Part of a small language model's weights: 30.9M parameters.
MLP neurons of a small language model. Each row is named by its layer, matrix (down: output weights) and neuron, and shows model dimensions 192-319. Each number is 500 + 25 x the weight over its row's rms, rounded and kept within 0 to 999. Numbers have three digits each. A neuron's up and down rows have the sign that makes its largest values positive.
After each neuron's rows, "raises" lists the tokens whose logits its output raises most directly, leaving later layers aside.

L4.down176:465536484478496522549518532505489512538488485483474482513502510475527526461503476518487504496497537508503514515523490462490539473506516523493477493483514541533500494486497496508492521497498536505532487499436516490496481539493501536495516476489508462510491480501491482471496548554465516495497487523480529456476536467500491504454485489513472542498469516517507492520458515494503520536506
raises: " of", "\n", " |", ")", ","

L7.down523:478555513487465521511522488485498510479491483498517524501497507532455499503519521503499468497458465515530493525486510525507499453449493530487481472452443450494483522514499492480522567506535516508532478479540549465491468503484533498463476493505485474524442468505507471528519514495500507475494484504505535482508539528511424519475487474488463518517517458501510532532504499515493487482459
raises: ",", "s", "'", "-", " and"

L7.down28:498600490506513497511525518506500512503513512504510504519476489515486527488476486465499493502462495491489485536526521482474502471491529507495493511500499510467504498501516514505520493481502511527487480488508544527486500497499518493498497485510534513459497501496528500510511498497504525486477510509488509482508513510503456500487509492518503490528496505512511480513500521503504432519496
raises: "-", "born", "E", "A", "S"

L3.down411:490583522526470535518459534456517501501483479491476513509503505525508481474467508525470497508517534525487508470510472530514527499512500502462469466451511475487448470480486492523482559508520521477501492501491525491484428520479477474457481478484481479511501468512469474550502488531500473472510495508542527465494550498523492486513519516535455488473506477509494526558496566504499511446481
raises: " on", " in", " of", "-", "s"

L4.down239:492484557501478489479511471479505517480524506517516535535551494458496501507511509560516500465466515531470507470482492527519517488496499518503522469474469492500519491493510553502534512498522545499522472476515473461515478499490516498504513476470501474464481484491506542523495482476533485496460480512514502464505489479462478497472522509494523482550542487512519480453498512494507490517515
raises: "\n", "-", "|", "+", "2"

L7.down532:492536556473457466519546504443492506505469520519516477483513503503497501498502467535509490527462492506466490465493498498477490520479477495511475510509469492502499515524491553501533537493501539520499493495511535476496483518467473567514507483463492473496469534529514476501493505503511510511493491471509508512504448466482524473457464517502473522546536531487495499520508506502476466510493
raises: " ", "-", ",", "\n", "==="

L7.down542:482541502471497492500515531439509519511502478505460490514492516471525547487507489523513522482515476490449477518480441560496495506483488494464502480466495508495530522538509497539501474459491547518504490483513523432459489503497503537498516518528506472442494506535547464534482468481484470449469494472521476478500472503481470495513522491555491512534526497467520538468483483476519504482465
raises: "\n", " |", " ", "|", "-"

L3.down451:498544525468461477526524532507501465535509504522509509510524494543480469479473523481477506507455527501434464484489499511514525493535528522518462490465485511476488461457494551483491488494526536518504473512516491480452475497505509477487536457524532473445505528513496537478538510515496532498524538526501482491496526473467499493469490529488516467491516541493488499471458511500482476515530
raises: "\n", "e", " ", ",", "-"

L7.down127:499538504489467429504462475472484484522480505538511474486476512537513516543485483475498495482509510499490500522487524493507468447512527477508512511516505484491561514519499499502505527505467492488488491498536506535452494524476494490511505477474502488475488511488496511526476495510473502489496518497512500511510510474495483545472504505497529536499489461511522477521490506476491474516525
raises: " ", "-", "\n", " New", "4."

L7.down572:475475519500504549504548502507469465543496575469494556504485553508500476486499473549490486503515508446518520503462492509510488480465489501497491498506478505490492513502446504463522512494527504537491516530462490531498484492525465517491525488478490495514519539499439489514481486512483478509472533514518509515500509472490479490512468478512507501546515539483466461496529512479532437512526
raises: " there", " they", " he", " she", " it"

L4.down231:482525516519487455510521547535515477529511500492492518528510480504486491467502441508515511485497503496489527504488495506507530524536507515499493516473508469470484491484504495469518503505444501548505473488508491483542474489518497485539547476456483505471533573440480480484497477544501486525505460490499506450502550526493495482511494468502483475511471505486473492521507522498490481487506
raises: " it", " one", " previous", " the", " he"

L4.down530:448593524506452445479533490493532490500509470494518482495480491493480546495479483495509534473508497504536505515482476522526489514515502476507512554512520506485478481465534482526471463500524502524486498478506489506473512525529497520518468522553499455462497466543488458495511499534489472480521485514493528522516515514505464475502522534483500475506516483483507492493476509512528493491485
raises: ".", "-", " and", ",", " in"

L3.down105:514562514521468509553479508518472521490439491508464561496466555468490499514521526521477499473491472512464517484464513542491503555526517491492451531523484479482503467484511544492486497483516512484493486487495543503462494514488515476478462431498501465526472463504523470498533491516481488460503524503527520465508540551485436468500542494526470499493500481497486553472487495496486509480462
raises: ",", ".", " in", " of", "-"

L3.down730:439505547487487532491511510512528451496528536487512518511495514480511452507496487515458526485489490507476535523485505463503509502452523515501502543500486489493515518513505474488534478507521489553546483487460516532526530535506506542496500476502473508520447501484495469491492497490488446501455479534543498441483533527489498474499501523483517482484508546478461510461495518527501492482522
raises: " he", " she", " there", " they", " it"

L7.down257:477509534445476519507527510437525501488501501525506478512489455507476510511522486504497458479547498506502490495482522483546479455488552478552489528500447478493531495545551517486483510513474517502505496505521529493475492482506496525498502484506464486461490507499504528511487498477518504537497443467486500509510468508547501497496484508507450463551471459518538512531452539523509530526533
raises: " ", "===", "'", "-", " |"

L7.down565:495741502488512480506507506508511497501522499500504490497518506532488531516497495494485493493471501511495503498502533490528494521516499510515517505498506492514520483515516481494487503491498513513492511491505528514500501496504512495499493491509519498478519513497494494486502477515501488501510495473482511499507522482511420508507504479518486495557496478512515504456499496500516502508488
raises: "|", "|---|---|", "\n", "|---|---|---|", "—"

L7.down514:507549479499467515504502551463521476497503532499492513499483561462523561485513487503509476446488470498471514469499475534495511503480489471512496470496510486546488481474526510485488489512487542513517499483534462499509508529533494526479492518514500501496550506491520563461515524549477498471516492502526533477487471513479507497503467515518512497471521510478528493459485535497508472541510
raises: "\n", "-", " ", ",", ";"